config.toml
head_dim = 32
norm_eps = 1e-06
tie_embeddings = true
optimizer = "adamw"
MLP neurons of a small language model. Each row is named by its layer, matrix (down: output weights) and neuron, and shows model dimensions 0-191. Each number is 500 + 50 x the weight over its row's rms, rounded and kept within 0 to 999. Numbers have three digits each. A neuron's up and down rows have the sign that makes its largest values positive.
A block is one neuron, or neurons of one layer that tend to fire together. After each block is what it responds to, as a language model described it from the Wikipedia text at the highest values.

L2.down182:447497535501497506486510654477526512455421459491426455493529505503535536489489516440505524522480543504526455507507512506514532470584478496507568450477473441464501485442417465381486538468545535525556511569509488579550541431557489490518490533169490526500513434567571503499476437309505387429520487499504536521475540485505524434453490605556440457488475489519483498502471477430528552578484451561563492471502505492454409435579492447534493522482479471483479539503507559442485475527582487492585517472498469492481554555557508506560480537487488510514462539498537427531475572519545468547
L2.down191:452486510468541386494499700528550531442457524532569535512445472524438520500550511551541489544577471541498489526557485511517506468478435438503490520558459547505469507511494494481428529497428523525637526553464512444534551431488524550583440432238492494539511530489532450512408498378521286438478456455478462494425542555481499522491420487484498493458580504457485524466487494461549568472490522509452547483505517503506448501468477533565503533504498508503579427495480441523468494491584478460543540419468552432448498525462501502563534569520544501542530520571501503551496499524493469558
L2.down256:416517485569552419518490623500563508491475424377493510455517448501523580526522463518500504574536551539480568488465489547497433602520475480536520515581428480633477518433353493485516501403426551496554539477474474563480497444546538490478454421438488487541514517477622525567513440294439421448460499446506566528569542526445493532517478513485486516505460562461486530532471527567499477456527368514545472497495459478454416404575475453531526497489479507463568557551529465486494481482611487426517536592546544532500502490550513536451536570532497442514592498532481468472435512484536515457
L2.down311:419498501487591509472491607507526496455455471504553617441487485497495469576618520571506539463537513540451502490530581473498510546444457524423521497483591502515482544578526465465439508518484511520612499460526539464536441516479529503535500445249535572506501499443533455551455443507449304434464456471478540429511556482493457463459470632463484533532477523435479484503507530484478444585414411508457469467526595489530448559459570496500594393444528478505504544547485546432527516410525447490560470443520513475487542505532523499488475403522485548515467475521484525509535501535442494462
L2.down464:487508517522580443454517445556524470531537502510480557612446481459389485566488460458520587498443523499483486469454540496459500473453521417560538448528475476503544464424520546423585536446507453521489413453511496466564578393515397496505459405543496486484511396521468501516507548535467477478508488533428482534567526640470515470463661569519552427515441511413589472502489487557490514515521543454578502598465600516510408483502428519513493656526496471456491473512555484493464535500463538527513519472539476558423519475487454570562456437458410523544541516499537405630560488496542587539
L2.down465:519475458525458451475503566492481493394467504461479475479510512535541543494477577547483502487577539506568527516539542488494631552535508538473571495574465519460515488450438439516522470494468418547530581530501479499579517477571594494443473508259412504468548458475564445449534452360455359423423457563495497506551481517560468542554573509457476455500536473500480465481479563625485471543471491463527483433485526494515436449472402560461536511429495521496563537463492565537489491458497499504556583550509449584478476506506609573501457512503426498501481520554440499538530534496353463509
L2.down507:466507522484521449480524709477529498472497449536564538507437500471530515469544548509488528529546497502504481532520487533505499484556431500447517507523473472491473510478490452490436534495460490544584523527509528448507535450509550486545461500180484506495475498486533445502461452261470221416494496516480500532502511508471470460492429496477485484454527527440492524470508481438527500529450528517457526505560540551502400508509533507518507483468522512515496476460472492514494475455504520494503548494571506453486506525475522501569497495536559472517538598501499488492507547538488504526
L2.down510:517442557556538483513476615515440534449451514476434494517492455491523533436507540506503504534489480510545565530490473464445521502497557549467559471553505527533554605415440453586565443476420480527589527484522461476515473474556600587489465527382475443609624421406545503504461569411472249446574483453479481525457566559500466527447535449405469534504481524519493501475475537482529515516472502544492540510536575424477474520443527487542521464457512552514485559517459463465498515502482463585536495614536467443554507470511524550491533481465516586541483469492406403508406564531511532449
Possessive markers before a possessed noun: the s of 's, his, their, her, its, as in director's cut, killed his own father.

L3.down74:621449487436521459515521352450540449506505533412541551545457540484548542544482437460541450481475529485418517527528513496460478510502431457516461454495489533526445574498451486541501525476467487543476440540517533550513577513456526495488537461390539436497443608486521493471466517460543399484492521512435532449500583458468508470537455466522496410408494520615384430403422499493532483412490538472517485431574470513555569511502445489602595421461612494464457434560503488472450599535510452544464572475432514389489410461520514515582477566469462576594566523521516527487460531542418461445
L3.down97:484434475509425470488455647440425497575555383551488525398503484402447519408516601471458555526527483633559512477497497517520501466598503419562560471567483561545525446478564481463470517454480395577585548554528464511440484550527504588474494426438529543589500562540475489549538529484428412465522453541447605522487570464494459562494454601490523497487445445495434482472486458481467482454510448532495419564528467578458527508476477512458537528473521490523500508466437511518415524487598489410542493490501544482476462586474534555465392484478445459587491539530499353536502495515507531515
L3.down132:470573560510481486526432486510546418432504414508629485424472516538365483518522556494451500476484503435474575474517472536439538491540470449444523511446437509555470524484477496513490476526592530477454570470485512565588494468536572466525536593424544552466505489449534505642476528487482374576483520479465545384350466427593514475489538519417526465469589408522453556532492592503404542560578508477472607463526575501533495538472573538476545459551498436577619464483427524459504476494512500539570499445520545537549507438522534458443511492512444495492489487574527447507484470484420453475
L3.down139:472481566524531497545567462449514523413550490510548514484505408426510514471558573473520437425470570482552467424514462515488563525504562479543456482350490454515515481525510453506462498476483407504582586440473547591537501468562451498567586528338437540459389465488544506501428521470480476460522506527511421576533591430467365534545583467419551441416516492504475497580492513494454517466494427470583531477575616474487457558480535532469524527455501393501548535505446466497578551496475452517506559430534486448447507428503502512514456526492613573479490554564491461483581575504446467465
L3.down285:459479437508519532424476538524538467513520509460498454495505518400491502456514474517533403469553454464634542460569469567585578498535520503525515477576450409537471499481473461579450537504498518533495516479512523532560479524585505545491509509217484486480503449572491529471527486316554396505485585513411490457486540477504543444475528521463531497465466500462322443559504503527497547513513470469533572476567533556492472465516432530524477474502479517504598431576544543489551556483540514463490596450540493525538529478585535538463513530506434513486531479458458466438505536508424449503
L3.down286:418497580409537494489559460522520437427470436603597460501507573471465447538553537481518453505573545433512454509495494531486549579517508511528486538489452444482518547512495489504551474482596535481613559507528452438503471488542565363500487540474491494467526452582499572536492494283503479594538550413462466537507435510530505461542542526438519559581520568555495570439481549478376558477496608480514587452537458451606498520506441447466505414546510352467505519482481455464454529453523502525434495542520557490480451441467528452513545497566570453429517523510461477564539465502493520461
L3.down399:516479514523499477549393522392476423446542456462501580495437459486551486432538574499450436469574490520448585518493490510450462541520514500489440528535514504553521483461441504572473505492558550559601576447505481475478464540538462458469521547548405544459552507465546450533533550288550380534494471618539519442550483523456492487531469540462484475517557570462542424500534502481499461462530480436530520401576502499477551469555373408555461479537569503507627477534536503474552364497501532455454514619529561459493493528490616439494536502536475501453511524521444423530484576528498477487
L3.down426:397558575459556424518483558503478486439470527554501514474485576522513465438553430468550491530592550499526527539538530538452552511578469578479435466501430438541523486515477518582528599482597528460519579464523527550495437490503499576511459446604397481502560480560555491467490487496440564439551467522559566455440410499539486553454496585446372462483525537499479470528568542533422522563499496467496463465488597498521505541508482458487510610438596444488524464559455411524450457524470444498442462493531494345543513443497508478464564447579571444478433575582431526503550507560380463481
Nationality or country words and their endings such as Russian, American, Argentine, United States, plus possessive his/her before a noun.

L6.down316:499462437542461482535447518513489506463540537487505461500537563573592469562495554525505517490495534523426516415549497454469532475538433566464496465565449470477455537492519584478555491456379428496525414608509471489431496554522478479502600472571541474498507401431383512559477360555521575353540452603519515542523439427460507441446555499489453478508464511476556517525537619519464495542527554486505502477517477502440413527423511502433529421478439501447478517502508492462352507504334458502504527389497554509536489458464454526468493471533493528540465521474585528453450456450554564419
Short vowel-led word fragments (and, et, id, ad, or) completing a split word's second piece, like P-and-ay, p-et-itions, res-id-ues.

L3.down18:446580549438543540473457447461477575509519598518471541402369483518466563527331537497449518451450476465407514487507461575540467538457384454389544461472457518542558566560541519548534542390534502576563547461511489509449387514492500444514512494401401494445527492566540449476576549546510486494475558425478484437507532471484422368575548509536497445478559439523532463487522488477484514534525487478582523522461566605548421493570470510519452529464504490494497537504559460538506420454470498413507536537540539515448515417534477529508556536437542451528456473439459544460474572519536469410
L3.down61:470441547558438517435564438574493401493534578489507537451528608406461396526539490513529469533536547468554459450534451502463437467574529504519375474461514489510448546541490576481530506428559472623486552532553527454482576501436408576458507390372501526525435509593437464438515578458475530467500541518477473519466426522485463537465594464578518473373534481446428472541470514492422564518445472447497497451535460580490582494524486476553405530513528578433483538490542563441484525535465480447404536492469544579477492497595486493486568590445506468459504533460466529408470488525518466520
L3.down62:530426510470462477514527483497461537485478479511410586426540469529548509503495587469417469513497467519538478612487485453463609490540535571459507584510573502404501473499497464493442473462573476493525509485485424500481448527549424580592448475384520521466504477554517528452472525510520444504446474520549446484571454449581385462482592561481483502525506541520519584479479480638542558466484468520487370467485525503371435414486452472457494409506489572486486475449467458537628396503453494477488573574506523466440436623509518530481376514464494487467471502506457475509560578479434410442
L3.down182:439434491556541524429524428507438436476403561495488489477500539434498437509593541572556517491429481496517517478494447491475506523472530534508396545543530458566378483535575562514572474534543542480476503481466436431601434470437560495475499552515518509478472566549493563515423435518490379456417464461530546424524468410417433482556511513601620446482393533522535552543510456541453501533528455475401500498494495563461461565442450491537505476460475516486605545415617564530528494438467408500511540457510470507433438537454491472585494574481508453558534534520450536424406549415545482483
L3.down211:462467439425449551483491527529535497483564501447560503422491518488484578518414504540538520442460556493483545517546492459529524480476475510417454460486517501531491541532443604543529570540407499502533546488478562547507404504350486451489507398557520564509572587491433433489474396424469487479396508443388516527512470517422500447547528486419498480528525529480579467553573481519400454474615382463457512496512472543438552496402430558506446426573607510486443449482498516591451468492469473460487457468482558536539535521516416606584440442560439448520500554479487457498561493406498507497
L3.down319:445520491448537548467453581585438510470499548477465493531496495469432474473588480514464490457497592477503600502507408495510449527497525448482515461556506472431458413466482481464580454501527532541496493504482546482597440564512493479465513546558437517509446563491548510491531461315528504567456616569357449486527420479496463516621525421475374493506514562505457465488468430522500551439561616494453502550500401580460505398468508574508506523508562526473487486427525457554614452557467443456435483533576456546518473444508410499497530528429513580492549483509440528449485481418516561511
L3.down395:439505475457521510393487443518509519559484482475470417523456393475471531523451447503466379469460444550444485470536391482515499453407510514585430465549458521502485581502537536478529418508527443476458469457527383536451408581600519462484466479348416474507448491465446500436511541531427447470464505429479500539549431460529331450487497455457566555506536509507452448598502548555460487452451485527429492493517517496427498463526521565543439582562499479410569440412509499438468460541391507505489524501525517491489440500462542501518535410485460617527486479575445457460467445432506496473
L3.down461:574420509499452421519518491386472537427466479504598506477543532504680505545486399453524451475454530541461499463485428573532520507468467444492435510515579547507476524409443541526514545527574450433569505516483440532487475586484530620461509547565465525446481564492540478482583576595514552344526490526535443579539500493533562448482571478480480414553469560475455514538518489542544474525517485444460522462488449544553576558534379519544451504483514541408562526464520518494392494427485425511468509572514592484482526489495531428493446526476483534446476574496508508428608444567444489497
Mainly "high" before school or a hyphenated compound (high school, high-risk, high-quality), also weaker hits on other adjectives and word fragments (long, brief, part, -ass-).

L2.down6:470507522519441523532531402552407553444433525472538565497559523502552565494418489415564591446573564510580442570578515548600425481457497551510468559583503547509510466549455394567636535476557509584477431478576432489448422471460538537480512466433517498484482501429552440430520477463512540550430494440432475515525501472461475437435519551484536574569472550482554449546494443515495549415555512462407483518469466437481485490514496515515501497432526419398400445479504523488445601467544576513602533531569466541508502547491576441538519486516502489559546494458508490497501506555646464457
L2.down69:506423566569405448517493559418420466466509495453565433484522489579471471489456461550432559509513551489438439567524496466550533456528536436565483576528471520462482369512582559540522504512569406509561507410465501439529495527552491436531411546572500401471528359461533510498386464487523480396473461508419452448560495456511556564429497518481545477566469449516445460609538548488449500481413534535478453539452417461503519534409519506527469411470379518408485577481482430534642504531553565463535431499469519513464558523519512486439535493542466549538491486513500456538559503497539514496
L2.down243:522412459543453423459494473491426476448464483558501554455491520538457518560492372497495568562384442582487579621437478530463638527546472496502492410614466466559430535477493518516528442550487402534485452594504495488556545550490480497494458477351432499573487512500514507544499553442511528518464545521504533527495430471453549438477453483542444452472547447391516571484497524531493509461523554494457490455510608485441489551487470576512502537486565536505513550496538607545536439528575451475492414571509436453437624473426482510426428478495507581549556450470476500502482598541543531466
L2.down255:451498590528539504513494507517506598527574472494412596487445512557462545483501526490530413477509503454489553538523444476381461522520492491560509436547437576544415481488438544538497486433459451458458602475506431492490542512447427401521606541428482465475530542438508571466566598466476450502476473461551509528483454496505500390545532402537505593506512435480535463456514487521450485462471523512489446470596482511472437483432551616434499606457461525431494488416471670477496504549555477553510574489452488555479553491466589455503459527540495609512458625593511575454511467465506477528
L2.down262:530471486444487541489557547467496534480462510414527511509551528515454489563504424532512561475469595544534420401441455525557483494472486463510449477432566514502551559478450597538476567524422522493538485532514498548484512533511533528454433506395543576451446493414495567586432555572495586408443549600473446539420468477487463517532655547462615422494483532432477477446497535464512434439441487524501492580526612526405472512544530414459556424482391588581557482519529495536506536499565496560450515476462488520489544571469538524484475470546501501581489525509461630553470558473442429451
L2.down319:477514441638495500523529532487482588447455520558500466535524595488486383477563532475465525495402441474455414443511556535427536536537529462534388483573492493523432453556554589517542495499467483503437464558467557493434478478593441581540483481531458493470586609439518516458488494692473548473488484516512509473433461480432463389487484512521477460472555496432526487503485458481479382425476533475409542488528560569534544566465460478493506461529499544399567468450578425510460570443432518422456487528489482479563531511621557550518460518524572517581539495449518437515546490451519489520
L2.down487:381444481521378447448545593559514554494489563483469537493465487516470535472394492478443556403439490421477387485421461417503463478457528425569460462551490540575629505519536497492519493577503472493487440512396625527558496566604546563476474469554428482495523549493504560455444519565520467553520487512552449488505476541492560401461494469538525552506479552444446504527502556490597495543438507427544520540567574576528464459472526474452458434574444504488539541491509388468535491447564508386535463532495432460555557486504553513520477515452561635413489504489520462498519544442483480455
L2.down493:479487495459472506474534576466556500566490530525514500475480567583483511441481536436434480567474501519495462550455514472495587603513474432503450526531451417512497438507518493450529523485511399435532425590413418517507561516458544497433480468549585543518541532542497425507556411623488453558515423445525519484493479563497415446555582483521534541466602527497459628415467388534518465529433544563530635592536549594455471455471427507471505579490509499481541423426423528565436460580599504472520523495510452512536552546585496532457469539490608516545504521495410463518502477530570484513
Mostly the word high (high school, highway, expectations were high) and long, plus mid-word pieces of names and words (Verde, Karnes, Unfortunately) and heading or coordinate tokens (Career, °).

L6.down355:500545613480479513487483494609506454596459559551546467453402463497497556438500539462462555501552537449455511504432503418470492491500505559454490504499561525502487588478439444512449518529459476499560491487500529451474467504545481389554501528362502537496435460494451467502517635279491360522448464504463401385518468518466472491550493482476459535456519481524526501467516485418507600518433423438439574573449486514446553461516467525550477431540511515417495468441528495412449492529461540460477477500544508518525528552518427556603491454478416549401499564473460461449498463534549528491
Final token of adjectives, often gradable property words or suffixes, before a noun, hyphen, or -ly: rough, soft, high-quality, shallow, interdisciplinary.

L3.down54:615531558499504517526389405535470515550469517540488417498499505508483494436472525497559406556581495554541541523520438506483450426477530577499488477477457580472508503483452535501522480414451468530479513591566399528488546526452649603428497552525555504513453528504395542487579433579489398474505602505532497566532467494490576438476561531521581496600486448519400460533581404462422466436419471528601492445495592518497539468509490485519497529439537541499552480496562489412423468471446480553466520460500518518439514503442519436590529547523473490539543516442503457511479562539413604508
L3.down60:509473465532575524522548571546502481554411511504522426545547532460507498599601530522422532578400496550432506549600505435437501496522489451526545499505464505478578519480557510483469454503478452471493481459478530441555491577388433512453607416521521511463566367481393534469521487474614498489473514511552422528478500487492448589626500584500512521569537463408453496460495531478390497550559468504561549552409499425486437595548522489458419439442470468535654522473537582448576530504470516471446557480543492452497516531449465459469518417460516461510538473541489561556552497488514523463
L3.down76:576533463502551578421482432470450486488571464500511498525436447462528469485494385460551500478424452573528500497531515444481495483504466443576526438498474457471501592487519610459478454492454449457515504441473529455441563553464536506454488557396482488508516486422450544406524592390530488384556538504556432539481462528491574461516638514539628494532469533434483488489544594494416491513484431538515525443615493462495525540527610475494465420523485424396550512514429519493442510444570456494537476344488588500536483586451468475505475523498475522450572510500497454499465602458494557489
L3.down308:500504463534484480478506477519531512474485379501550510522475461378528587532578438436506478545384480506473485565498469556532468544478530553543623468481507519550460586599513447469460569487493486547489492436492480534543586538519559447592451547445533496524539415494443561529519516534531452402586578511602555481526481536489513500443553586510503539411546464469520518449462542530542512501415533438597510396560518558459387465536440604502519512456515413545564541390486532425516498493522468512474560565453411473533572525393448536471413462510521524452524528496480616557499492483492439451
L3.down450:454471442520448541555553623495512476520436455505488547474510505441472498534492433486502590506467589593567573505482524529514500465446499472563556468468518459387548515524558436511433498476481448362514492548532514562499477496471463404473575477492583585520361527480447501436490494441444445474429526501507474567534561503535525442497486476578513549522451531430512492481433617451514421506470492554451479518511470491479630466598578515495430442479544530425429513552546453450526564439508469503549517498413561479457472504398504568578521422523543422491636449474567485555509508585488458458
L3.down455:422510532439528520501566520465459492427502503496463536538417504498542505549451351508552556519461483500503506478518510550492591517442489457481438466573460534521469527446468517460475532552490544450537470498431489522473502537536536334513458401692338480528432462434411501508487474432496544557447478492581476535444523480496523481520383445491482410524471496586406480477520518437561495480486496498541606560488505523440541546501457413540491381442448466483430561532505452438418476555545493551552520492534527494451519415470523466535473472427462538455539450509533460537463586555484463558
L3.down487:459478583555536461515508519526476507556381480469517529502417546492507431554495567474479527532445525634399383467594542536517469481477486483506563443496493560565528482454557589527414416475493472456429569421428459541459424424567507535513540436613458448506444555452589481521476575524581417504435453459433530467425433497458410445493417584445514519504461506540495432477500512482532364495491523511507476501519448455461517517529476519489498468488441455550538431496424495535432640552398523471435511433550572520582536525519482438511510521494494445501492572492455456512571489521471480472
L3.down492:396541545504553559513461513504489445526576547486479461532489543509504421450473505510433546506488475473573441508485629543497536509547510519475583531440565485507380569468487504458403429541551586507458496497468549538492544545477545431530552506599453488526470560488488490536515497346482520586565551539503562562433526551560556501545449606546534468491448413506569535478420446457551466532463464531583557455580522493446468541586423573524542621482558497558468618526565488470401493396420471488520483559565452484510551480496524458477536575511499488517565545549468452604497448493498505515
Mid-word subword pieces like et, est, ast, is inside longer words and names (centim-et-ers, Ma-ast-richt, Inv-est-ments); also closing == of section headings and list-introducing colons.

L6.down500:521506541454489539547494593468501488477482461483456451473539444472508530480466538533497529537561498581447504573546563488533578555538436518443423538526469490524491543413526495468448517367522470540522451544559407494407562485466407543526486414479537571561543549518507422457506519297548476461394569466451580400532460506374486462487503539470509534452532568510489515594480481467493422481528467501498492496388501465465476527427394518471505535451511561485501492499485480585429607570487470547625565519592460511507468485515507497524428445541550534485556465448454437442505587464485521515
Fires on the "0" in 21st-century years split after "2" (2008, 2020) and on possessives like my, his, her, your and 's.

L2.down14:513564519523516461438431481429539448545365549517557488412507565476504466483470533501492557479474490391471612548535477491534536499504431492513528550541560469478473507585450462530364488541573504449519507491564569464502460474579523520556467492650542538576446539475487491468502460447408494563516526523494600567547511481555584476518558474559463518507501549473450567488521470531518559431434415511504455443564488538366459561481532489436561503578480501430537431516550463458430544406518492486459437501488488544515523500573547434494627486523580470550415563586553543557562474503574546513
L2.down109:548419440460491502463467497463481463523535507449417554424539542444431333443470527415459441594497499447449448548385560591578574551521512528499549477465543523522516497556509546522517484486464516487506441531490564457513461469569547510511528435402456477524574489468513460436446494455503493543508488397469437474504435543532524441593501501436404546501472612481520508424498570535468463486398575520423556479514519482603390499413433469511472500471567553460588476539552467586538494475617530611525505419531487498496445503581531448448536534500434532508493531501543550434537517444512496473
L2.down151:557454474419519525513511475535497552466509513441535540438463497554491469479448520527435386482515505543441548491539476436511427519548519393571603413498495485606505497532452489455542483476444528496554496507511534581448519485537434524486474553562411392528512580465412519534538486497541533505525524537614533574569499528577540554501492368543483566525449444505479538545484458472447503425522463514531407513476284428530477496469487528500509564389504511490548461553470509522469576582533548555575494469492546449457479460453545521464624507493507506438523595568496542477470564494548607483
L2.down159:530432521503481498466563455455525423542552487482588474442520481420533546525451440460502488546424500628610452516538458459520511458558483495462539498529435572590561496530432477551500442489405491485622471468486430442470529487537488470551537477627468527578386465526507651385485596548622421490498478499531445518476574554492474600524491419458512521470453528515504527551548605509503463487526468530430524474500462524538432453572416572452533523495481490496517600528592497397511499429519529488538514513505461472458535431482507455489460528467554462483514523475469490449507556587600545498
L2.down181:468490492493321506421504496555524502528490495448509613416501470549505503537430578461515502587453520564500521470531483483463479573520589468410502500491432527556458464491549471490453475525540462608488441479485540373494457412480514388435496545408514480482491439414563498571502543488527471418494465417490461398540529500466564485530537408492462511477516439460480480537451492447486560607405553597467483541551387416486516524439525488539492442456507424446511612494519492440524592412591482468478596519474511486492495526546419536522568531480506588431495567508484450478524484472495499485
L2.down258:567438453502558491481519517507442531447484452432473507484615541577601533583476421550499528557509479498426616546538511466515454501458454483485551594470610431480471508477433492423550471533447532484543494482525536523403558587512601414511487479547543448494464488469528543481573583545569470406491468518599532384549591450561546446476519434493413501467591516539454555555514533530559511520510588487469442492502415488512513441501534539554491484566412436478453585477459492456398489576522545559560542468486537520559523450561435537481567484491544507541489577553487473531434522616508477532
L2.down261:524452395485474541454547519445523498523430477519503472480576521550603496549508507535392552511444435462507439568491425494569437491463501464521547487466449495553534523467466450511508456454480549462443561429458502550478520601502441494519551456541484526582502555554509462495503498531558603465543608532447461568479546563463536470525471375467459458535478463503455448488553507554463537477563460461473404567459479503490501529405500533468377556419422528512425466464641511638334539522540547439510502540472506477536521504497517496605493524507469629429501521455566471492500535465571477558
L2.down432:482387556486612515478505418558572603506486639497558490545409494499501529511494406524489422430420522461485527453453544463493472427429437576422541500477550515440628507539498391471469460441370455572577519468538463470482580466555544454526520544559508467499479508417439529480475530458475410492487450635485497488505472552515465471548494482541497527568433560574534492453563500459607414520445474481530433504562466511541445510525538524499431338472481503497493417496507443475514520559386480502531420474488465444500455539467457502540539490502444509543540545523453483486462480485514492512
Word-piece fragments starting a subword, mostly "f" (non-functional, overfishing, thoroughfares, Krzysztof), plus colons after labels like "Length:" and "Qarabağ:".

L2.down78:531602558543468586519469572479521542447543571471434382503450415476472468470595458474498477516519437465496597510534527452484456555542384515440432487515536492457431483513551441428515461577478483521481475534517491447500410480485512470526421567469514576600494479482474498498485486400497475466367443542538571571534606414552527460490523490561516532549508567491434553492487530513525534511531379577528538443463459470522532515530499446550499524560575489494553368423513450416520573479451524574590518529501594524465492508494503462568437491504597433497449471550465496465539473395474592524
L2.down129:517424496581493493529427474438403558463562525370494481521521498507443495492546394512539471510511557478496500458521419531515463536472450502529501430491517479529583562528493547458554477470461500516592540472454508542489469519480559516469479508311473520571578552508461550503413577529608558482350534461478503559447542511488552542515625501535437571539475490490567481511512582443422499541491481494485547506420524464469566540497516530623523587562485489406646525424498484531536491480516495525448563481550547479451452513495402530436524488547482498530483536578482528539544483582479521610
L2.down167:473555487554460504500414513604502533499527452509422447572395517462429557485568466474464532517561534474459567500553538536524468526574536468442585594450499513524473442564490419508457478497518433524571505557495431489469487452566484568490521521585491517509497502507494449529528495391542493605521540536506459506488516437458465570576462422580515515488416506540406528512455418495545474483570530444456596452435441486403427470612599535451484509427544533494612474566377529498487508527538485468523440539614577470509427408469587510435495429525506512465559576464454471464549519483429500496
L2.down184:564523533489403567509497492465492522447555535483549470511544409504492556552415505525537536476475528496495530508455496476484483483508560540494439609564529532492446553578403489490448513556493429453482476439579506406436496454443523537424512538499513574506567524466544447480491516416452614523418539502531464448495554510527541505494616522550492509450444594458525452466529583535556486497472437504623463482627542493455500433484478552590472383427462593446528572421425415525529497450553503430443555460468538543493458490464582464451541495526475521515488459503549572566525401354447491466
L2.down214:464528412587440467426467463524463535480533533463539461583484522407566525533528571522502590537526480539579520535525524483629436411564592501483476488537523468456450469433604485442527513450411515514434471454505552426463478530476485498638466562447499432454514499530547482563329483467519534410456504481505460475519500462470547396497559480442486487394468448538524555550505573473557470520585469550532490422449477465512492499472549498547510465497552568496519520478433542474506515520457466503632472499550565536475501529397466369470520531455581498479418550518518496516558445454549562575
L2.down316:495550556561550511483465446526426594579523514481493421402493545519528500467465487532597486440502462548548471506546577415499481467484423530580497454498516582553454600541529492479475465447459444481426418534495516497474489584434494545513567582465440490557512507497466481473486467469479494475569516415555545508529547507434506485477573431574456628512535460649474478482564564474437479509479405516532589478423470459406419575572528538472510429479488483483517493470529532409480488581497553565532569535389504503545470474398533566546430589565485519533441417481426504593520517462553522480
L2.down385:423475419529504494485475444553457589429544464544509442683544538523542552428505483615557577499466422473447559436430473539587561459551567477520507515462521443493469493563556541433496441477504498445458515504515546459484451450576560493474411528507508489544482478468446451597463555453530566410439455491477448514492468455505522417462558501540496567572462479510655563492530505547552462549495622525473515454507581485463495403451457458509561501464461478545517553549599475476512518549519490554533516413423456525517546519470522462540534480543577511483411519434449485592443448405529476514
L2.down505:489503579432527547471479559544491567525517594518542486417487541541589476477527497441498513536479581571490512435490506456505453521480508487526543520535462435519481480550535608430494480455445497531419440504504468488474563519626451474530461534216508514475552526468417469471510532390623624530500513519499523476475567547450427505466517527458567462508518484469529555541483513575480492473514530520533435467488572510517451511548515515493573468473496480571486505491417583513468516539522486535466551492557476496541577489517399455481539588546509511531466487473562520640431446423503585473
Word pieces inside a longer word, mostly proper names, above all "and" as in Aleksandr, Alessandro, Ugandan; also Pillai, Emirates, and stock words like system, total.

L6.down298:518512557532542570496464553583490580494494513499536487560472447479549576477496432520516456506585531521441398438461615476500453507541554468488504651456549533423536484557469497466527621511443454485517485570489511509496468606511569576517491490639440449542473508611440426468544499485541559496551563439468501485517562436477464594508551454612419493502439481470470462430450518544456489535488447452528386449471420485448520509477515556479384480502451457489454564447472523493419503436548527509477574453566428451528424544538393513520573491454464508526559489532456419444476453534464503508
A split-off "f" piece opening a word, mostly right after a hyphen (one-fifth, two-fold, 75-foot), also mid-word (configuration), plus "to" in from-to ranges.